{
  "n_head": 8,
  "n_kv_head": 8,
  "norm_place": "pre",
  "qk_norm": false,
  "attn_scale": 0.125,
  "init": "normal",
  "init_std_qkv": 0.0196,
  "beta1": 0.9,
  "batch_tokens": [65536, 131072, 262144],
  "seq_len": 512,
  "dataset": "wikipedia_en"
}
MLP neurons of a small language model. Each row is named by its layer, matrix (gate and up: input weights) and neuron, and shows model dimensions 240-431. Each number is 128 + 24 x the weight over its row's rms, rounded and kept within 0 to 255. Numbers have three digits each. A neuron's up and down rows have the sign that makes its largest values positive.
After each neuron's rows, "fires in" lists the words (lower case) most often at its 100 highest values on Wikipedia text that the model never trained on.

L2.gate1108:131151141176118120148140175112136098094158121162155127117123093112093152149124155165123110158136161159131164136121112105136131144112140084121126140084100111121123145099128134146103145136138116109166139152147177118128144132138085123159097104153165136114109165128114124103112108103145114147152126076133131175145149126113118122114109115130113187165113106093118136123127181102133137122108130155137121174127156092143144113149122109105158125163131121153132132124138170137096100171144145106068079138119140138099127092124097131123131164098122133147137100132136147155164135171173101149
L2.up1108:142118167141131141133087144112120108131096114107172136141130172107116136166151123127149165141118117104120131095129131151111179121149116091167169152080172150125119102104150111093119122133161131166133118093114099124094135204156142128147126142103128111166077172099154164134131109110118148157147123157150119151161150159125126128105165137150117158087132144077136101144126166114120137172092146126145120121143161162138113125099102106114133135110122098152123135120110165151132130114148131144102116108147136098136115132154121103096090168140153161167145142198104071100109132152126145115
fires in: "by", "as"

L2.gate1310:132101142114097155146138126096096090102116134150140176142145126074132124140134103121124163108120139086121147119164137160128162138161136082122134141133109131124081091108166126162128109121126080141102146085162134112108140114143140084124124111132151164095141135129138098059132136145138167126119142095093145142109144142149130081145116127134118077141153142104135152090157095118110111148131105094110166136126137081139125154123103113111117184108100124153123187154166153071113168144120176110099151118138177135143084101138119138161106136125104129118123096141145123168081088149154116119
L2.up1310:180094132102086153136157112107089127115116148147133146132180113066107107114142097095128161131123154086121160148161112143106165135136155103128151145120110129140089095119186102173128111094123116119125149111176120138098116140118119079115138118172160172108130120150122084101118137121092111095117140096116093146091156130158146099173132104138150120128154173113118154078161082101131088144140108088116173103135137120117118132138115102122115176123107123137124172137171173083129151113128157111104141109160139108152140142168111134155109143120126144146143095153142098127065095117155098119
fires in: "made", "make", "makes", "making"

L11.gate205:122111141124115096112167126156095098157090120137116142127155133085106074156121135143106106110123122093135145120150132145150153121131103143149114092146124134092153102096143144152134162107155147130125107125174108110130127131095101122108097122134104133143104128144117168132120107113122133137093142154158135141112161156154080142121173113167100109129146117142108074137140111139136112111106120149164104135108099141089137130144108115130124125093088086154117119135161115115125137105130152134106149113127065142107179123130112176112176081141112092112140114166148148167113128115198127132
L11.up205:129140135096135128134192129109138084136136128121147131134158163157142109117086131118136108137165153127134080126118137107123103169141133129084158151126143101133084170168150138102152123108181157093136076161110146112169146152162098123070131134132126132094139141133157135128109123131104145100123095098076147122139160102144117130130122073123120158133122105143140124132126127124139158116177126145124129111154142121137164154113114100107156160137154088083103081146108177182148117102118171145108139100130154108104128155138127147106136139119142119124138122096153140116097139121101135132
fires in: "the", "for", "of", "over"

L3.gate383:151143165122144163123108123071155100123108157118152113128110131093132135106125143128125137125106148162157156159091095104127115119115130100153113152107145157126155087121095104135148103145142129128107104119167115121150097069151113151150140109127067131153148136132147085106123135172136141122095123104151120133155161079149086085096141098115160159140118166141135157106136129146108133132104164133128131099133119083130133139141130137075114138130144066144109109121111072131125138110071144106097110119123151153137099117119118124125126107159144123136135118141154122117133151130105129133
L3.up383:156092100127128124094121148129105120158110140120103147162159119129154094139142150114141147132100100159163153118128117133109145154120120114104109136085100207138150118135108184154093168164142089111106102149186146135136091153161107109167123104149123142177111150127144121165153154147155139114147074118098100123112091119159097125107128112112109116117127134128150125092166122129157117128116147169127090092124155096098139105169130092114112119108117127172101113163073132153134155111126149101134141102155149149078127086148145130130169120111127105158113084146100134128162137127104147137
fires in: "a", "the", "an", "many", "only"

L10.gate773:168138074142145105113104164101118156131098102163106142123110105102134112075144111152109140151135135105119176171110112137158083120141115152137107119102148106144126136140129100103129120110129126134114088092090149128071119123106145138129096103131124149154142146145127092177146138108138108127150117156123117123091124146113148114124139151151126094112151163108124159151111104093146057140181114135181048091114132097140150111086126138100114124111110126116121127149165146116093130124154173104136141125146132134116106107102121116108129149113130081144130109118128102140076132164089139133
L10.up773:148166164092164128132121126137133105100125109125124168108119106115151123158117108152118164143130147125141117160135139126061090134170117142116102144139146105095135102103099134105132138095136119174124159155177124103179133122106144124153108160122140108146113152122142108125129096138078117125100138123146080138152177105119130136133112136150107150093118128116149178083131113102120151108152101144127147131109143150138166138112116107142125109106146080100146118127154110125140132130097150139116106099105106136115118129123099115110129070166156133151143167132140121144132155113124158139
fires in: "the", "a"

L3.gate514:120141124119131130127137097137138133122124132131104117134108159101167184083120116148128110155132123124047144143135118062126096120150058162152134124122107112113095117139126128105137143120145173138108119107106111095137147161151124111119161144144141127133146156133120100137153149120130119161079145118116139152150096122115175160138088146138160129074103136132150135148114154137129098084102106162111089152132110101126171106101156134153117110115110103117123124083126113112097129132113076151128176116142134116102099132136143123144142095124111133136107106120099167124110099149092108099
L3.up514:127157118065115124117100115124169143097098107126101138123083111124161105100072145173111121119093150129111087125131099091079139173137100132085094138140136178128121092109146112141099089133112134101146111065156109105139123094116094119131134115132134134162102143151097125124112096131132187156126154127117118138123134130094088090144107116087140124108086094087164112087129082097148157096135057111098124122117115105109130160063121138144102129087134113133098107128118106125151172163129147104132167149115107083135132144124129124178115141131148111169118129125165162125107098139134167121
fires in: "a", "the", "of", "s"

L10.gate234:143128109115124193112136167146107160154111083147120121129121116137111128122100107105089126139116129130122135136142124130098138173129112109116095152092117158158105149114177088126136114113091123150095114125105152157136133177119191123141136101112059122122123133127133136118107152143093136161115086111130139107105102125121086143134068106173096131127146133127110141130090130125147163118133123121189100145123116117120130155158108134122154111142116131131144132130124156081117105134113110124110099137099127113072113102155115128126110096095137133146134154133137093136134137181123138147
L10.up234:140097122128150151099163169143090119147148131110117111118142138143121099124144118134147102117188116134117141141116120128143157122088138141138110076143143118155165120132168161116074144119117099109108145120115122111132105126101127097143134130141186130158162052111106166083172164150143127111116206157150099122085112138143159112137121133142108173152119176188115088122139139142094082116139126111162153133178171146116155162091139146120112129119144174114152096111103110142144138163126132132141128173130132158112157118141107129158123107164125151109136156209156104120117126133204147165
fires in: "one", "1", "as"

L10.gate918:166157105108088102088145124133146104177090094144133121159140114139134107153114096151154122087143120103162111136179143106124118150137138078121141075168114110100144114122120122149103135122147117126140108166143143079149108097132103145144169107142119144133156114138133103153146143144118107108155082128123127107133129110157112191136093089123090105082153152156097141112119119170095113130100110176151137146125122099152148076110110086083141176161132129139106166130158128139121114167152053163103122135165136103136106139176136130132133123197137118153120092138146138143161095132134159151
L10.up918:163169131143138135152132089093136131118075122142155129156156126116140157162103096151121134104140130147152123091188139134110112152165171141113137153129153110156121100126158122087086108129152120121123104136131136087129133082155112119172153106106079084163094129123142146124113161155126159123113082145109159125147110117143177153084106120170142088123134112136141182124127154154146112125138116115097099070125116120116132135126131160156152114137158146149099144114105108156115133105160115121122119112112193112126149129139155118122068164133115159147117114171148160122130166108130122124
fires in: "the", "allmusic"

L13.gate1237:122131102140133158129126133110133088107129149114116098199125122177133122121154151078144080176052173121117128189135107128139155120143137079131141123120123171124098131141107100119123143180119139155123089106156101110116077143117160101142158115132139148130137133130122070144084135129156088091122096132150138117128082138156124108100156160147128131152117160129120131089084156145125129113143131097136144154111124135149115139106123123126163193080135094129105147123189103141129141109095146137147164119147121108153182102108105129143120117100143128140103106127131155155115075058167178094
L13.up1237:130119146125148150178131115094144119110116138104124126135135188102115142129150089124135152178163141119210124137152128163164147158119150152139144166131094122094126126135141158193121104144092160118114097039155114133131123109101122110131087197144169135114122147121160105110144140153132153138144148116141125151116110170125150127133141160159087163133132098151124205080082112160109146151118119138127126119131137141151131161144166123109142126122093120142060120164093141110129119135082122125117145121139173151158111138131146128085119124075122123108146168084133110116135130125152127156
fires in: "an", "anomic"

L10.gate915:097123088135116122138102140152100161110110163142127130138099132115153094113125093162139126117122135144096104140122085156136148137168132139144121128125089141084108104131129095153104117138122137173109121139118121145140164088162134125101150158151108107154133165145108078111123115144133097141130141129120117137090094084123154120110134109144156136107158128151117132141098145162090177104144134135152084158087081120122118093130135128119147121141127070110151169140178120131129104132093160117092114128119115127138169111129111172121136121138080081141110156125094117126111113150135140130
L10.up915:071139079131104159165103117133113126115114127138094166170119109093116077109122127181142119126130119114138163114125163126132120133143106093147106135138113150115143113092129107137153136147152166138070097102161134085155165100143071128158135100129153130117092085135147145120070173106145056166156164157139119148152123139140126127112162158094147116133145150138132125123098124136152176125178143112151118113135120121133123120163118087093111132090076158139121135090146110130127093086110142164147135138122115123156149106130127152132139111113152146129101149114120133126138154086123167104
fires in: "the", "s", "a", "its", "their", "an"

L10.gate530:150134133143147128139154114098108132140122093161121119108136124122140134079116143105088146127102135106138113126146146106089100108075131152082119143171155084145146131112116104164125116071126097089155104132075105107116149140104157129161097106156127097096123141127154105144150168108109129139152136119165134103141137129105152111107101092098082129120150156134175166093126137191093134145136137106145124151177178083188151132107119154115123172091135109114103150085138133100121142137121166149109136142090145121142112122154153129131146102169139079168139146130168102115132123112102133126
L10.up530:078109109147151076155130126095108123086132151135144127110113127110117154096141115124156150103118151152138095136115106168067085122175156097131136171149132154083122115090177109180140092107094132140170153167119163118163189132145099121124148145129139064149130098168117181147116126115136175105139117155095142113110129105080106157141090193143162118113115140106114095132141193140127099147126117121100158120149078133140107146129121080076111129114104097132171096141136168122106136147120119108132146143142156141159184099104118131165113112099132132132124080123146115112123157135163118084
fires in: "of", "and", "among", "with", "the", "by"

L13.gate211:126164136125123116104134121131172133109115089145161133108144131100123136142136087140107142081104086149148072082154166151128128161127092085083117134161106139180136154136129116113107139111125162137161098109112133112132160159120104129191145141150108151151160101122180078136111124094130139127152145101163159127104169137142165162127095134146113145115111147148079120145125155093156129130118097135128157153101152162164150114130154104138157135161111103119090156098086147094111144131162141130141120156137192094124101125112111138157135139188142121134099113148149110118150121110130094162
L13.up211:203137107130092129164117142135091106137143192126106111177101097183164100139127141140106129149150140165115122106131116155117110157103140123098118155163131116113126120098148119091127155096075099126083169143108126141132155135108084136139133132161177107164115120146122123149132133104117110102156121155134162132094159110146139112054151161127121123125144094147129102110135149150131144122140162130159175135152132134148132125097186142143148103121135115130131128129147183121145150114132132119120141150130144110101123129083131146135112135163151150101136130117132140169083139107140105125
fires in: "the"

L10.gate973:148114120146125142130106143148074121097191108118087114135096102131154150107152134149132142116145129156125101060153099103124117067139136128111128135150104159120128078123109120111147075145085099095132094121134175097151126121146148170157092135094130093155141151151098099139135106106135135107107150136135150140125128134133119125130148141109140145140086121123128158176124096087127150098161139121170134107115125159103160066165127128121130122089105134161148158104168128138146142115113113168107089139162119098111114103083141138117152136127149108129092106111102097145092118073095146115
L10.up973:123147151165126127147171136102133103160149140156160129176140175129167138145104138130126177146110148160119107139150104110110098164119101156112106084144132112105136136117098114087116088102123111133118138158118116142155141105096120112118122124090129130181172131180138163102115092125160124093100137139143128153125089150115105156161166137097078147138120126099062127119059111169158066116111138169127126070073142088079093154148165093101181131131107135119165165101132126133124113109159104154158081141157111126150100129120149143111112130117156131109138151110127145121117155120104107189
fires in: "for", "the", "of", "by", "in", "at"

L10.gate460:161133095142121134191131145127128102089129140141132108135138078110099117129122123139101112124107124130132106114128109142123145111146102111108094139132113117124131122147150154100180127179123129077116118123134128129106159095120163145109118123196129083158145107154102139148138120112120096125145140098080113104149140105137157100157129120091142066146152162126121123130155132177118136127138148097105080143147111123131103139088106144112095101128086129138106112127104104144111131114190123125143121120118125110170117172108147136155137126149095102087128122142129135147061119160176141123
L10.up460:152139123150124101141155118112145138173145166113142104131119109083147107159093150139122160159164122118118125138085152128141132145103139106111147163133083117137178129141169162124129130128102087137123092086080139126096126092121117153108128128164116137112156146158092110167102122075118082120111119134118169145153150120140095136133081110146113127119148107100125116097143116092099110110112113123128158097126119126111073124167124115123119131108134114113080160116110145106174174103113157108113152095144148145118122177097090092078163129116147125158111159163119115125133118149144120081
fires in: "made", "to", "and", "make", "leading"

L10.gate1130:150150119121163107138113112117109132136129176123119191128139153114104119136115077131167127126128118096126128119132115107141108129130130097157109146157130130103140119121138165141135106130121177105169144121113087116130147124131128138103159100120143140110127133137155175119167150147158141117127102143168111172097148147118125113175107129142136102112140117106115089165123132079109128148133132167159101145110131138105142180152131155124162127118086138133144148165152122128107159104143079061102153167117094153148115112123070136116119105146102147158098117155130168115131164104135133145
L10.up1130:131141118125148115163075129119093095144122163104087141085109159150125144124132075185121122115143147084137133105123162103125188091148158136126139168080089130143079131096110123170152124123145148126145177145162059091126151164120114097119121106137139095133134117112174166097132128146110145113089106090157130107134170130140118145115125072122139121127137110113116096130132143102107120156159129081138165125147180162124156162167107105113134138136120171090134135131163162135088164103113137120107147121096122104142115132127153159127131121116134111149150118152118099132127135142122103106
fires in: "the", "of", "that", "his", "in"

L10.gate926:124134102123152134124143100124145122154166108145120110122149137175121125095129158135115169117138114128080144120152116141134107067105166101123143141119155084102128113108141152085112120149164139131147116135122126133135107109136153120110126153099128137140116109125103124140116103139117130148050115137134166107153088155090133158094137109091135119174144142141121124140124139102107109111133157141188124132083120142089160091128107081117190113158150203144152114157122120140146155147115114133115079143116113129115120099155116142129120145147101098160133095157127091134109122103081104133
L10.up926:127131097170125106161144134087161073156141124096158142128118110154136142103115084127155085144140159119102102144126127121152127101160145143066136142100147131178126140155115157129079135141133115081142124093089113128170120077131128087135144130123126119126109127166132128120130117149122089123112123120169112139105129150115093139131136073147128132141164092101149142094084141161171112145150129109120146112165135157144159141107104125065185098137155103112155127110139124180139154085115132108151118156116103174116146142161135100119136111169091134120123138093149098097125136118123167121
fires in: "in", "during", "of", "vie", "following", "the"

L3.gate1193:132145094101127093127151161107127097129113123137130152114141168151073150116121098138150105176132098167124084150129148152110083129134104160090117130121054112157108116156130173152178188124120133177104106138124142150118153125132137090092133130118098112085117124139184126148119131116130111104126119139105134146081103178098102126140114124130152097153135143153115151129091112106157103116145118143112127193132106145129152141144106125111141131175092143164145130107074123131138119129147145100114122114174159119124123055141112162142120134123109122120153169118132131149099156129134158133
L3.up1193:137139105097124123114127123097102137132146092107137114107133132116132110112117148107142121140103114135154111128140120109157109136125127156126105087148113133151133130093119131097103163129141109141108086141153154119103129107144128144086131140146096120139173053124139155106127118107146084119139151136099138105119097172144121137128179111114135104157189125132178096114124117094131121094139121125129100164146117152100138103106098110133146137222160167083117128134116172131115141129093127100142105167126164115105099134141079145157165114154106104145104178120189125145142095117147133091
fires in: "that", "this", "any", "some", "one", "same"

L10.gate28:100096135168134130139125150078112110147110079122100093134128073174103094143194108134137119159095140108115150125112107172147106135131124137126125145099134128117096106142151095169176171122144129117141095099143136146110157147155104136140201150142116077072112141148162132152133092146102151131092099088151092111127141115101138153084145106111081080130120124128114137132164162127136140126152147152075126131118123127161156113113103148135114116106094147137116110124126117140161119115141164099068160106123118097133107137124159157170126113129118134150130109111117092130122120059108130118
L10.up28:099113126120096148148070160118137133082127139148110121154133126136179127109144104117130108127169128127143168145170148162155163134110161108172149145134132155105140167122128123142117079140147141135101087101143129132127151181100118144124149124084122152159105177126127139172128173127144163130136110094159089155138124122117110121120090126133142131120128115115119145134124136110098098095145102115153156117120099095118120138141109141080131128164145121116164125116127157132133148143139156125158156115155101141130134143111129137084115155087144147158100131128108107092154136174121110097
fires in: "in", "a", "of", "from", "an"

L2.gate1104:108110139093105143141124096080113118126142124132148171107131146085160122113135118093137116087111110076132089121137148054125143142109107100122143160146151149170128124120129177120106175138107137091113110124159160155105127129110148090160134122123127151120175138132139145157146101115155126103143145115092130110127120117106153120123101126136129128088141120179109169118148093093123133135122164098119146132172134133089142102144145141149136100139145137140166116150133138147111095095142139100148155080149079108124103129144100125174125091121160073089183076076113126130075140152122158158
L2.up1104:158138123098149169149137097126125145109139185150105100149134146101134106152113128121121090115125098118135110124071133119142172143173140122100111122136166107114132149153135141118128149140148100132105118131127147159095137094084134149144125102133118135126156111154175142121165116104130117105157144117079124136103099137119118086141147081133104086186144137164076081116121127124108168166104136141147139116114115136100143098179096157101120186125120112132126098134098115129116114101114123107158129107133115160125146115123159139118149121097149160146137124104106145105082136122151161155
fires in: "general", "public", "civil", "publications", "publication", "private"

L2.gate1278:145089132166108095160120131129120077107142088148129146115119095178179105120129174159122101119141143090145149138116086111121117122136092116125052111115147167176111095133132117171119136114094106077149097136136152090125147147121176114084101132104167127170071101134124142156146094089124126143122109130105143168158137151186097145119146134151149140141108109125125159135150141118142147150112084148116139156143159109129122114157102129132116113120139127180138170089112134108131111123165078134142113130128074144101150086136094189132095121095102124092127140127163096126120131149121134091
L2.up1278:111162169159167141134142127140154156141163099134154134156127138126074136144122157103131131163113099124101110119120118143135139119150133130085141139143161182145173151091122115105089138123130144124117137070103075120109168145114111136176182143120124134143103133137127118145106110118170108141139118144125132106170136121124174135106137102169122157113166172134062101094153188108123180157098106117100163121091152154106132166127132130104103116106158153109141110169061160153114167099139145136103105086088137130111103137132141118091133112159131164132132120128144112126128149120125159129
fires in: "as", "than", "also", "by"

L3.gate399:115160126115105140091088048116148115138155136134133181157127120108131155124137155134113129158147111142113114120073104135131122133191143117140115123146172139091115149137120109118149138134127119163134136108145149125124150085104133152114136123117108093164145142136124140136126109092162116125128128106130134121216139138161206181102139116139100140077159112121155135142140135147145143191129122131126135173144144121150106170098114115127141139128140098137123164130164111109117119176111133109090151150135134076094106126144127150139126137131109113180115182111173126118164142130194176135
L3.up399:147148131125152148110141130116143147114110104168184124110131130132138135105166149107095116143150133122168152157106138148134108117146143080113096114145090111137102108117100097104085145111109129104147168157159113141123145140124130138127089143117131115131143143108130123153139170100122125062157118118127122120109152147123135149155104099119155094150101113144140101106158131174123134120093110112114146119153149101150167166114136089130111133130129114147108127145134117153105149112120143129126118141108100112074113136136106137138117122140109170148101140113164145156132122082166122128
fires in: "the", "both", "this", "these", "its"

L10.gate181:132139179095093078121155158117124147062122136174118149123095114181106146118141108101161175091144132070180145126128154158119074129137134124128164093190098099136113130119118113166120146158129128161089108156108115120108143125155109120134138128111102086115148089157135123143126120162145150112146143123127151136075097141120103132137148105128109114147113117098169082101094101160122105087151124138109134113105110094148173095109168119126163105124111132144123104170132121152064125158124156134082121144116096101119139139145123122146110162139112132154122159130123121149123105140144103178
L10.up181:139146126155174111140126134100102111130134107109124109136095107108137145112125105137152108157105110110150151133143142129094086133174113118140184111160075132096122127094144169111093176111134147110132149127131116104182154082152111127137141111094166131151114100164109121143131150080124126101117136130116139121135138096119118122114086074109142131141094100123060156163130129132101109123135100103089139137136121125100095152138129062123126100091129145155107128137119137130131139140118094143141097109142119108145132163116119162137105120115149130121114088140151139151159122148176114152
fires in: "the", "of", "billboard", "bbc"

L10.gate970:108135075175096094090092114114134134095125115117161108122111098151182154115101094122159095116124109132128137150118057089138130135146109135114145160108138139093117067122137082170124131136160128155171074092139168154092182095122153151122088113098135094130131131135142116137169093113143117145108115107103131150131134145154114121111156102105125130114135130128107139129108127125132176089151107107131117134101144109125133116172172124116136125133144120139115136097116112145142102172127121100087131164118088123109156142077119102078116168103113149153102144166127118129141130172172140150
L10.up970:121108086144112193164144139098114093105148119098125160132130083117106123094119159164138121118139113183079140154129093110132130122144151111103162168115132102076095153079122105160142149130088116076163118126114138123124146121129100098123131171116190117118149163157134157094137122130119126125104121109140143131103158082142134130119182130103153152106113114152148171124127118096134159108111095102132120110114086162161148139139103121163126115138137116138130118137120156172129164118083141161087106105074126096125143156097094134153173154108120120133121151143095097126137114135139168127
fires in: "and", "as", "with", "the", "by", "other"

L11.gate1248:148119091113089143092142126159117168109127120123118122162123149152161151118112145081128154110117073108146145070105121107117140128070151122168165142090082132137144114126119119119153123119164092088155132157113140146144152128133172143161152090066149105102120136137125129138122147130102168118100084145117115122097133115096143131129114135110130112133138177098137126116144118122113126118150126104149149102153066093116129127142130138132109122099129113149124090177155114127186108124142135112136100083135127125087087139125149163118086119110140134134139136088080160139136127140107094128
L11.up1248:137130092143169115111134116127094145136100141176107128124130119180133168149134105168130141143115093137126118149105132146115154103132122101139083120097147159097152163112165123127106102124138116120112131117117106146104110130127132184146103133157125082152133132152096099121110123103149127125154130067125134134137105156119088173093089177131139121177122135127135105120098155134130124160137108142122120139107079107111145128133095109095134144126083080169150144112124121100083147154125136125130130113137133175149139162116138116123105119127067110136162108125080133143111102133139122150
fires in: "in", "to", "against"

L3.gate1267:129142086111108124124132114141147112136148152161143129178123147097161183126202116160168135164101135165105121090143146086163155130157157114158158131128105147086122143095145119141143111110147161196124074120132097077142108078131069133141171165171113117157115137136097106134116132172104137150128136089088132141141120121139131119122112101111174148070137123115112163137105159113117125117100124105118135152125100138152179163105142134132159122125122131130127160089160114087105167088143100149125096121129134142132123097095089127118152116180139082115114161167102148116085133146113125083
L3.up1267:108134138079164165150156121171125158146146167116153101092132093193109157118115133110109112127109112128092180105120148099164093112146095145105082110147126128131094139115166124121135113148145087082178115112107134119163120148103110092111121151163114147119128126127100098110156115144137134116114145164104187166132111149163131175144151151087124111095100155139171171118130173148159118121116121153135104158092113129146134125125134116108161120140135126110129146108090141147116133108150092130124163140098158124118086142127127121119095100152128180119134110155094158115106126118127117102
fires in: "a", "an", "of", "part", "largest"

L11.gate822:184151113140149114163087139117092113166124137119092083118117133097136117143149118146154118136111136106111135123172099109157127094099156155132118144120172102144100135111110133122114121110141120101099152164154117101141085080145122150079142127143123089144133164140122091100118116165119116144137078124099126149120084120146107124122131079104151146144141090149128128126101131159132076109138151149143074097107145114088136143145130124094136138116188101155111137100104125128132107159122111169108170147101123123139131115119128103083117100178167120137161148182084104154142150158142126096
L11.up822:136121128126125163131106112107102100127159136135086138179074098100169118124138108133098103105088151132070119107096125103168150086129114135116115151135130160139149124141132117120075150118125114083114090113117115133129128169118116112148126114086097131168119141083116116141128149144097147147115122121132135136097141141140152130143176142156145143123106140088203117117106124114142146120130126150120097199114152090133110134104112133086109166151138141150142139146114183093163135121193111133099143153122101134123115145130145135148145071127164104145116148108103137115097160143120134129
fires in: "a", "averaged"

L11.gate1327:143138156164136174093132105108107133107107100148100092114091079125175133092115123097111158150111125154140116186138109115127084124120145149106112142095171100128119125140115103110072118110110140105181100162143066129119135162102126185106115128109146149117164128151144151111149087182097107127163126115122152139175157091137151104111115166114135084102131089101127123131155127163111134093116132122116123104139077122145112132112121104127137092102104132124152090162122119130143130092122111151127118122141113096141139108100117170098121120105096145153096158126134118130118107101133102155
L11.up1327:157120122096100124088099127155106118137155114113103154082143091138153136079181069166121136107152144160129137147124134078117112113142166094076114075131124121165125113096162126104122130109112107131156144124123125108074122123130118140142108146159146108129088110149119122130159156122129090104102161125152120147143148128178126135121167097127118100127143169129142145089139135168128149124113117133115150095114123109149137143108108090143122162151130114137081165120151156099118116154111099137102101132111115113126094097177122152138086128108149136164166146119117126098090125083096129139
fires in: "s", "and", "its", "their", "his", "the"

L10.gate727:154131119109122134152143155088136107135153135167102195106108131173144171136130166144136130139119161119134111135149150094070103131123177082130136157128132162132102139100123103178124171126077120093146112116166107148136102095140109106146141100102128116131122107133125090168160107135151132152134127140115134106157060143126143115148105094111133117122162102150129126109100055120120131115117083139107144159138137131111141125140135071176150173177089120120129127118127120119144137120159095111117106121133124147160134126132147141106103086162153143117170124101087156112137102151105145115
L10.up727:161119113129121151141129132120118094157099147146127149125134108116172086100126134120160096140155143105113119122127127134114130150147110131066148090126117186136144128108132157204121168134117132120117096157145176127147074122129139116115125097093137169133154099173130117105165141140133122155116111136112132093073131120117139129158112120127110131154120076154147149097157156113144107167150116103116139146146139136117129116105157097103142105131092116111146071141111138152080135112108138116210123130137095128127138142114113079136105093151137130154118122147088091154104126097131160161
fires in: "of", "music", "over"

L13.gate815:165139110122176148128144124113121148138174135144134133144075135204140131068159118107170133127071098149157102121115115115123128116123114146118183163115158149107114127137194135102140124143144101141140134135136092133148153158088104108182171139098108136178170155135129157131106096083138173127107119136082110097166113092116110124139124136101147124128129109102114107113139126111130081119142140101111113109112134117131152140104130134112152127121141124135129108149134130115133114175146151138158117153128150098133111132130121147128092102137154106135110125106120141114130076146141154123
L13.up815:102122145132166163125142141115138118109135138122097121103107133140143153121130148117135073146108110164123107091156125130181077122116092114121110138144104147121113144140115126129126176157142114122146130061140127133117156107128130142098106154082159108114151132097106126187117129131128138128107102102093108156121119153110124144125132087104108116170118113141170114083118098180157108159140149107106177088135163141129120161158132125086128129160117176167113138158099156174113075157133108122126127123073135105168111159114115191141104111127158167186147070144097162134122108131134129156
fires in: "in"

L11.gate1287:154092162134109069124081153128165122141124132123092132130121104118108121133109109100149116083141147119149114119095124146071100162141195128121101147150148110135138135081120096128064132136165138073164117144104097132157101147149146124096138121093126092093101091120123095130148130123101160118147151117122156077126136125123123149109154140093126139151134144162104119150085091154100124132166136074111142153126113141103120135105134117148139105102101095130124129125126130150097137114133154135138138109139125104152131119153133183132150127128121081120096135108149120129107117106146102103
L11.up1287:131126123118144149138137135098120097139161165163150145139144137121167160105129133132120120088137121149082158102127121133144133134103112147109104117148135137117133102085132142156078086094119071131127130123182162131136158138120146078124070181152152103097137158134136164142102154087092088092117179112098113136123153144110106150126113141156155136089115100118157163131134114151057178147106086125120106115132144171149115113153128102104131155122108140148145085132126120095152150157161124083124122053144138137118135125115122131163145140155140171148097122142110124103136137137133096178
fires in: "the", "of"

L11.gate365:111122113182178174139089142141106138136130153123144104118070150142124133153124108129157121128121135114125129149109091137089162077154147094140103117110153135120164118140120162150154119120160147158129106096118108122135139113127184099089099093097122113128150120171144108133104156163127124106128141102089113147148117118098121080110100142117128115143136139137126120100133166119166116166131107118164102099190121097138116070121113112113124114135131157111186151148138162104171096116162150141144174135092123133193145071145162154104117137117118105096120128126135142109128166095135093177
L11.up365:166158137158123099129149130100123144105105155101137103151156140097107146100166156133117130126137108125147117162162161112114139100128124110152090147098143135110173125137088156140137106079106124124127125131101072093119137173124123154103159191175132123109117139143114133128120140156094096093152125159089123120111169129130109113098164114115107108181124150117124139151125154133131122114148128155132139104110101125104149128124133138095178145146122107171116113132164104094151116129132159113145115114147090136142085130099150103094153158118139140084120132119080122164141130148157139155
fires in: "an"

L10.gate419:170183133124178132130112130115155152121125126138177117124115141142173141117149131111105133089138109113102130128113148098111110123121165150123159111131174146106125113137165116142139122121156133146150110094137164077117088153129137136106099099115085115133148161145138119133123143120132098117124100121122127163146123097111143099173177144102107111125095142122125139095115127111171121109132136169120092154110110144119210152100160122136101146069124133124166174116120180142139171091131127157109097136107155122140147136099109153102144088163106130135099125185140147178085082151083128140
L10.up419:124152135092060175142114152106164118118123129100131132132116149121141143151166098151139121138139128140079124127103143113129109115115131138173117084154131153113149113123115111081128097111156157095145119142107125117171121104166115115134147102179140151112126147150119102128170127158120113131121076087148117145141097119094156127129106072170150107164115145105113133110121101143139149109133156110141113127103188156124162137087153135137112113134146159141112120090103130121088148141142122139085101131108118118139123099140110103144131121108140156132096127127186107148086089113143134146
fires in: "of", "the", "a", "s"